{"head_dim": 64, "activation": "swiglu", "norm_eps": 1e-05, "positions": "rope", "bias": "none", "optimizer": "adamw", "lr_mult_up": 0.765, "warmup_steps": 274, "seq_len": 2048, "doc_mask": true}
MLP neurons of a small language model. Each row is named by its layer, matrix (gate and up: input weights) and neuron, and shows model dimensions 346-409. Each number is 200 + 30 x the weight over its row's rms, rounded and kept within 0 to 999. A neuron's up and down rows have the sign that makes its largest values positive.
A block is one neuron, or neurons of one layer that tend to fire together. Before each block is what it responds to, as a language model described it from the Wikipedia text at the highest values.

Responds to: Foreign name fragments
L3.gate251,214,240,211,174,174,253,189,194,225,176,200,202,187,207,207,258,210,198,209,194,203,180,171,197,179,164,217,155,217,222,193,205,241,200,203,160,166,204,219,230,188,186,172,178,145,178,201,181,119,222,143,216,192,138,228,224,206,205,201,135,206,226,189,235
L3.up251,165,167,211,266,190,209,190,228,265,193,243,169,159,185,193,231,246,178,232,131,170,187,160,216,181,203,173,248,151,208,164,225,229,240,172,192,157,199,242,279,189,150,128,185,183,192,171,204,174,255,196,225,221,239,186,171,173,198,208,176,195,192,228,238

Responds to: Sports results and rosters
L4.gate182,238,179,186,210,161,246,214,229,194,195,181,189,151,224,232,210,176,175,206,183,178,171,217,227,170,232,219,203,193,232,201,201,223,216,231,190,195,202,187,187,204,200,191,164,145,127,202,185,205,258,182,184,210,202,213,235,126,195,114,200,132,180,188,171
L4.up182,170,214,237,178,218,152,201,226,162,231,195,202,217,212,197,175,172,173,223,273,172,190,189,132,186,251,222,230,182,172,157,217,219,222,172,150,225,213,202,184,272,120,158,180,187,214,186,180,210,170,227,209,185,225,202,209,255,232,173,184,176,169,199,205
L4.gate187,209,139,223,162,195,213,124,206,212,159,149,199,202,271,188,230,208,197,166,184,216,186,203,224,272,244,190,201,234,205,155,219,116,240,198,177,221,238,172,129,214,217,217,242,167,251,213,234,263,174,206,212,197,261,121,210,200,205,200,175,168,174,199,216
L4.up187,178,230,162,165,162,250,204,214,184,178,243,233,229,223,176,164,217,231,196,151,230,229,148,275,164,221,174,194,171,214,216,154,188,182,205,195,199,203,203,187,171,196,139,212,117,169,213,181,189,170,203,234,203,202,177,255,222,215,144,149,211,171,195,189
L4.gate194,175,216,165,142,198,193,182,190,224,220,214,166,214,262,203,198,212,165,187,180,212,141,206,237,248,137,181,181,229,231,187,213,197,213,156,221,201,173,177,211,144,245,233,244,194,166,194,176,170,218,163,174,199,199,182,228,205,155,132,145,216,212,215,236
L4.up194,162,206,202,185,162,213,205,174,127,179,157,204,178,173,188,247,146,184,166,225,213,175,174,190,232,225,250,214,212,157,146,209,194,244,228,224,231,223,160,172,240,211,201,176,226,205,140,178,160,171,201,176,229,220,208,142,240,212,169,219,260,199,219,171
L4.gate227,221,143,173,195,152,139,186,218,189,188,234,223,184,205,175,172,232,193,157,182,236,152,189,153,173,208,214,147,208,154,141,191,165,221,253,175,245,178,208,206,149,190,154,170,230,190,216,191,237,230,207,203,192,205,174,229,241,236,128,183,179,170,184,217
L4.up227,233,171,214,224,131,141,234,140,132,199,217,229,195,160,187,136,211,156,187,218,218,141,169,150,222,236,169,224,244,167,210,133,213,211,239,149,253,173,180,156,129,251,219,168,223,199,236,181,241,218,200,255,169,163,174,202,233,200,203,203,226,179,242,232
L4.gate287,195,187,231,265,161,220,179,161,242,171,177,220,191,174,159,153,162,192,196,227,211,186,201,174,166,242,225,215,235,222,214,174,194,186,150,129,207,158,261,187,190,204,181,207,139,136,207,211,135,216,216,139,224,219,183,206,200,219,124,133,235,167,186,161
L4.up287,252,199,256,247,156,230,202,197,265,167,267,175,228,248,199,210,261,179,185,183,208,188,251,208,186,210,171,168,193,214,212,207,205,176,205,195,258,213,190,202,207,250,177,166,172,168,193,204,226,242,194,181,216,240,188,216,253,207,161,227,186,185,200,192
L4.gate311,187,138,222,259,248,183,181,223,214,166,225,190,201,208,179,245,215,226,194,139,212,154,181,185,219,199,270,169,226,216,158,200,150,226,176,202,265,164,157,141,147,251,175,184,222,194,194,204,241,186,272,203,205,195,136,186,220,204,207,169,172,239,160,260
L4.up311,194,220,167,179,180,212,223,239,187,206,189,203,197,234,229,172,168,219,163,187,225,194,155,207,201,235,218,162,176,172,194,177,202,152,228,187,212,184,232,203,205,202,139,198,168,212,216,212,171,235,254,232,213,200,175,173,249,202,186,158,193,170,221,182
L4.gate314,176,204,160,182,211,246,197,216,183,189,215,157,216,179,154,186,198,204,201,123,224,202,203,225,220,210,211,173,162,256,136,173,168,245,242,247,170,207,152,218,185,153,203,155,178,167,204,232,241,128,161,234,202,259,189,212,182,208,178,140,181,204,261,180
L4.up314,196,229,231,215,202,232,208,164,218,119,200,216,203,236,233,131,196,187,214,179,221,192,180,180,223,167,225,259,203,226,208,191,218,218,252,183,249,160,212,176,154,207,242,199,219,158,235,262,279,212,211,183,208,233,166,174,190,179,226,226,210,216,227,157
L4.gate370,185,196,248,174,178,217,195,151,232,196,219,246,240,231,172,187,226,216,238,186,207,179,210,153,248,228,207,186,226,189,206,198,195,198,183,174,175,237,163,149,224,226,131,173,194,154,150,186,254,254,199,188,253,265,182,204,155,225,143,212,209,227,235,152
L4.up370,145,231,213,137,231,199,226,180,179,181,167,139,197,207,208,221,195,141,192,161,201,173,226,200,238,232,215,150,177,195,180,170,174,198,204,207,172,239,213,163,214,190,184,170,177,169,152,173,213,207,197,180,242,219,199,205,212,197,125,199,171,269,230,163
L4.gate439,199,222,202,225,138,214,190,192,183,234,144,167,214,214,204,245,246,214,188,218,176,209,225,185,194,218,201,233,190,170,201,240,175,234,203,169,203,189,193,139,168,186,177,175,188,165,216,210,196,211,193,181,205,230,198,188,245,197,169,184,211,193,138,210
L4.up439,206,190,221,235,197,177,202,170,229,151,162,229,212,211,176,188,258,196,165,186,234,169,188,188,197,211,226,216,169,166,224,212,189,223,216,150,244,188,145,254,187,239,188,181,210,249,206,201,179,160,205,219,231,229,207,183,265,201,209,204,215,191,176,212
L4.gate442,189,212,254,188,223,229,206,226,169,216,259,134,170,210,195,177,247,180,242,223,227,199,186,195,167,193,237,122,173,176,176,158,214,192,258,200,246,219,156,178,241,194,197,228,159,181,183,160,222,202,221,205,225,257,140,203,250,222,165,196,208,208,173,195
L4.up442,195,235,243,211,201,204,184,232,243,161,232,249,199,202,256,176,238,194,231,228,176,227,185,149,182,210,209,172,241,244,205,216,181,155,253,164,214,209,177,189,168,211,218,175,216,156,216,137,209,186,179,227,132,245,214,157,170,182,180,212,146,198,286,217
L4.gate571,232,207,185,184,219,117,181,189,245,185,201,178,195,220,174,193,233,194,206,191,175,163,201,262,144,165,145,152,220,216,195,201,225,168,233,250,160,208,197,256,194,189,199,215,181,183,211,232,177,166,183,168,138,207,218,208,168,236,250,222,172,197,272,241
L4.up571,192,151,147,200,217,179,151,176,188,161,148,192,234,221,229,207,192,184,185,223,212,207,226,191,151,234,250,256,206,177,195,213,144,224,172,240,170,168,210,148,220,196,220,222,190,208,211,213,164,212,254,229,156,218,139,115,218,217,206,220,166,220,216,175
L4.gate648,141,208,252,168,155,222,182,208,208,184,200,206,239,219,234,161,231,178,202,170,225,208,176,151,225,199,220,181,169,221,156,229,165,223,226,235,217,217,222,247,151,203,146,222,198,158,217,196,275,172,218,216,259,253,141,179,174,237,174,149,186,241,194,168
L4.up648,213,212,197,209,140,209,235,209,198,163,230,171,160,206,188,152,196,193,166,174,228,202,228,251,158,163,224,179,166,272,136,123,182,184,209,231,240,254,209,211,221,190,191,144,165,153,212,218,230,239,223,183,215,211,207,202,173,177,157,179,161,228,193,200
L4.gate794,162,200,186,186,233,166,214,223,183,187,168,161,187,189,161,151,209,207,180,175,211,159,179,245,221,194,249,206,195,165,162,195,185,219,227,220,250,177,163,195,167,194,181,237,173,174,151,207,195,213,223,240,201,191,155,200,190,264,177,214,154,195,237,203
L4.up794,231,153,213,229,170,169,195,202,180,182,164,174,236,233,198,234,216,148,183,236,205,151,158,244,214,185,261,210,149,141,179,189,202,191,215,169,194,211,220,204,223,238,214,196,194,202,208,158,219,230,220,203,186,243,140,181,213,214,170,231,143,151,223,190
L4.gate845,198,187,187,218,180,209,207,206,204,193,160,237,227,234,210,177,207,194,186,192,202,224,189,220,224,228,260,198,194,201,177,206,200,194,249,174,160,194,174,192,195,210,196,192,236,145,211,231,200,223,219,263,179,229,126,194,197,210,155,172,195,173,167,214
L4.up845,226,176,208,193,214,200,242,247,190,163,223,205,134,213,170,223,230,177,176,254,211,204,195,207,195,191,209,179,199,226,157,185,216,156,280,173,238,204,246,200,196,192,205,246,171,165,225,196,147,168,209,159,163,214,129,181,246,148,209,188,195,206,175,192
L4.gate1051,208,180,158,235,151,201,207,202,136,209,169,175,168,238,171,241,191,169,186,205,167,211,208,172,210,227,193,198,175,222,198,220,184,221,186,191,128,202,194,187,222,228,195,157,172,161,212,203,121,216,126,233,239,171,171,190,222,184,116,186,178,192,231,183
L4.up1051,211,189,228,236,192,177,167,221,179,240,231,260,201,169,158,191,176,197,187,216,253,177,191,184,229,277,215,201,153,255,221,224,168,190,158,191,198,218,266,170,195,182,198,198,208,170,232,204,204,190,169,224,206,254,220,207,236,229,168,177,183,211,227,186
L4.gate1161,188,222,232,224,157,197,173,243,224,187,241,189,223,185,217,161,176,160,190,155,228,173,227,229,206,230,232,203,208,225,190,220,143,207,200,180,184,223,201,216,189,254,185,210,229,225,188,168,209,203,150,221,201,201,137,205,234,220,132,188,195,199,181,180
L4.up1161,171,126,204,170,218,236,219,219,215,224,222,207,217,180,209,185,158,193,240,204,226,207,148,186,192,256,190,235,188,199,162,206,210,190,226,207,181,230,187,174,264,219,199,155,225,139,181,192,213,214,201,235,195,216,216,164,199,196,189,163,181,203,157,230

Responds to: Sports tables and football
L3.gate945,219,179,245,182,180,251,191,207,208,194,301,177,235,214,204,173,207,205,179,201,208,195,254,232,214,242,181,224,213,235,197,176,201,228,210,262,192,258,175,170,189,169,224,198,187,158,245,207,203,201,189,190,219,222,171,223,198,184,199,163,199,157,233,154
L3.up945,206,148,264,172,222,218,219,147,197,198,183,176,168,209,202,208,190,207,190,195,182,160,261,215,206,181,230,164,227,196,170,162,151,206,259,221,226,167,201,176,168,227,177,187,198,223,138,191,233,142,168,248,255,303,158,237,248,250,160,216,206,246,189,161

Responds to: Markdown table separator dashes
L11.gate752,193,201,186,192,203,196,199,209,233,192,217,187,235,190,201,217,171,179,195,186,165,191,193,162,241,204,254,200,198,225,235,231,182,206,217,175,190,218,251,226,208,198,268,209,190,212,227,191,247,217,171,236,172,268,154,187,234,219,136,213,142,237,165,163
L11.up752,254,248,180,168,204,166,248,239,243,145,209,168,238,211,204,205,179,175,188,199,221,203,159,217,181,146,174,188,210,187,225,209,223,180,220,197,165,166,174,206,205,244,173,142,144,184,235,195,212,199,166,160,181,176,176,225,232,180,155,218,165,193,167,189
L11.gate773,245,190,201,173,154,158,195,224,199,193,170,188,210,189,232,199,220,204,195,198,231,188,230,200,234,203,216,149,257,255,223,123,218,145,229,239,205,210,226,176,174,193,242,202,229,239,222,220,205,212,181,233,179,168,196,172,165,201,219,162,214,200,165,212
L11.up773,177,201,209,188,235,172,233,183,188,220,215,213,199,186,224,193,152,212,193,159,177,190,203,194,216,154,216,146,184,202,209,247,140,144,188,243,195,202,210,201,172,228,282,245,265,216,206,211,184,222,172,218,216,175,152,228,169,188,245,177,219,204,186,250
L11.gate1116,210,231,201,175,281,193,213,144,247,128,226,204,165,180,175,227,199,242,177,144,171,246,181,147,185,171,184,187,200,201,228,194,149,281,210,189,174,191,140,281,160,188,228,224,186,222,199,201,198,207,203,172,203,172,219,200,132,208,219,167,209,260,158,254
L11.up1116,220,210,210,169,199,171,157,184,206,197,163,213,124,117,192,228,192,270,240,187,178,199,168,161,178,183,193,242,223,218,207,224,180,197,206,188,193,174,224,171,192,186,217,165,252,197,220,214,205,201,185,256,196,210,200,220,166,189,223,191,243,184,228,171
L11.gate1167,241,230,211,193,206,159,247,149,200,209,175,171,185,244,190,181,175,196,145,210,162,179,159,177,232,173,156,263,268,146,228,132,247,184,219,167,200,176,209,260,232,180,242,157,191,242,152,171,205,210,188,189,167,219,195,228,173,188,195,157,206,229,215,234
L11.up1167,203,231,191,163,197,165,179,179,219,178,236,167,156,199,193,173,210,185,192,214,169,220,176,185,218,233,113,169,240,212,213,210,196,226,235,201,185,205,227,264,218,194,176,183,150,208,197,236,211,223,168,161,205,179,253,191,169,236,240,159,183,119,249,200

Responds to: Wikipedia structured boilerplate
L11.gate624,177,196,240,212,246,194,249,162,156,234,205,186,204,165,157,135,201,196,173,201,197,260,244,229,190,230,203,183,242,153,186,230,211,224,218,207,240,227,202,201,188,230,159,234,247,195,179,189,177,170,198,223,193,241,157,221,239,249,176,184,203,166,190,222
L11.up624,215,246,256,198,261,230,184,266,150,208,209,217,210,201,209,212,231,216,182,215,196,202,131,225,166,165,202,250,171,199,160,227,198,221,143,197,186,200,222,230,186,230,199,212,261,168,207,210,198,194,220,234,195,240,141,157,186,217,178,201,163,209,195,184
L11.gate888,197,168,201,151,172,234,245,236,161,246,235,214,211,219,177,198,172,201,164,225,234,198,148,173,179,159,258,152,194,247,165,218,184,174,191,183,152,211,247,189,196,178,215,175,250,255,184,211,156,219,242,212,175,197,178,202,200,176,207,166,168,227,144,153
L11.up888,170,200,146,197,205,220,207,232,190,162,215,212,176,205,223,189,191,194,137,160,163,189,242,130,168,198,268,204,256,228,166,201,217,176,181,186,187,267,176,190,204,229,220,150,196,225,251,228,217,232,166,207,223,224,175,186,209,188,237,178,202,194,125,213
L11.gate1002,188,191,260,213,195,164,239,211,151,239,149,209,202,178,177,213,251,211,174,220,213,215,231,199,218,163,202,196,226,141,210,197,228,164,241,205,212,187,275,174,190,216,169,251,200,217,256,249,201,221,186,212,230,247,182,227,216,176,146,209,206,174,228,263
L11.up1002,170,188,188,251,189,215,227,219,178,203,146,185,196,218,233,203,232,207,175,207,215,236,196,198,187,154,188,218,187,174,209,209,182,198,182,193,160,194,266,204,200,175,157,233,212,205,207,218,200,205,192,199,176,275,234,164,175,208,177,189,208,185,238,182
L11.gate1171,156,208,156,197,205,209,191,223,144,234,238,219,172,228,229,212,212,175,176,255,221,239,251,166,202,215,151,207,230,164,161,216,253,247,216,209,145,268,195,209,154,194,197,186,219,170,229,236,187,187,170,218,181,184,222,198,180,191,169,180,185,210,183,192
L11.up1171,152,232,228,173,250,249,235,185,164,241,214,185,200,186,197,162,248,191,218,221,168,188,187,206,183,175,180,210,260,154,214,235,149,188,169,212,160,193,200,185,187,167,162,186,170,255,233,246,176,201,166,194,137,259,217,143,208,241,190,205,261,160,219,215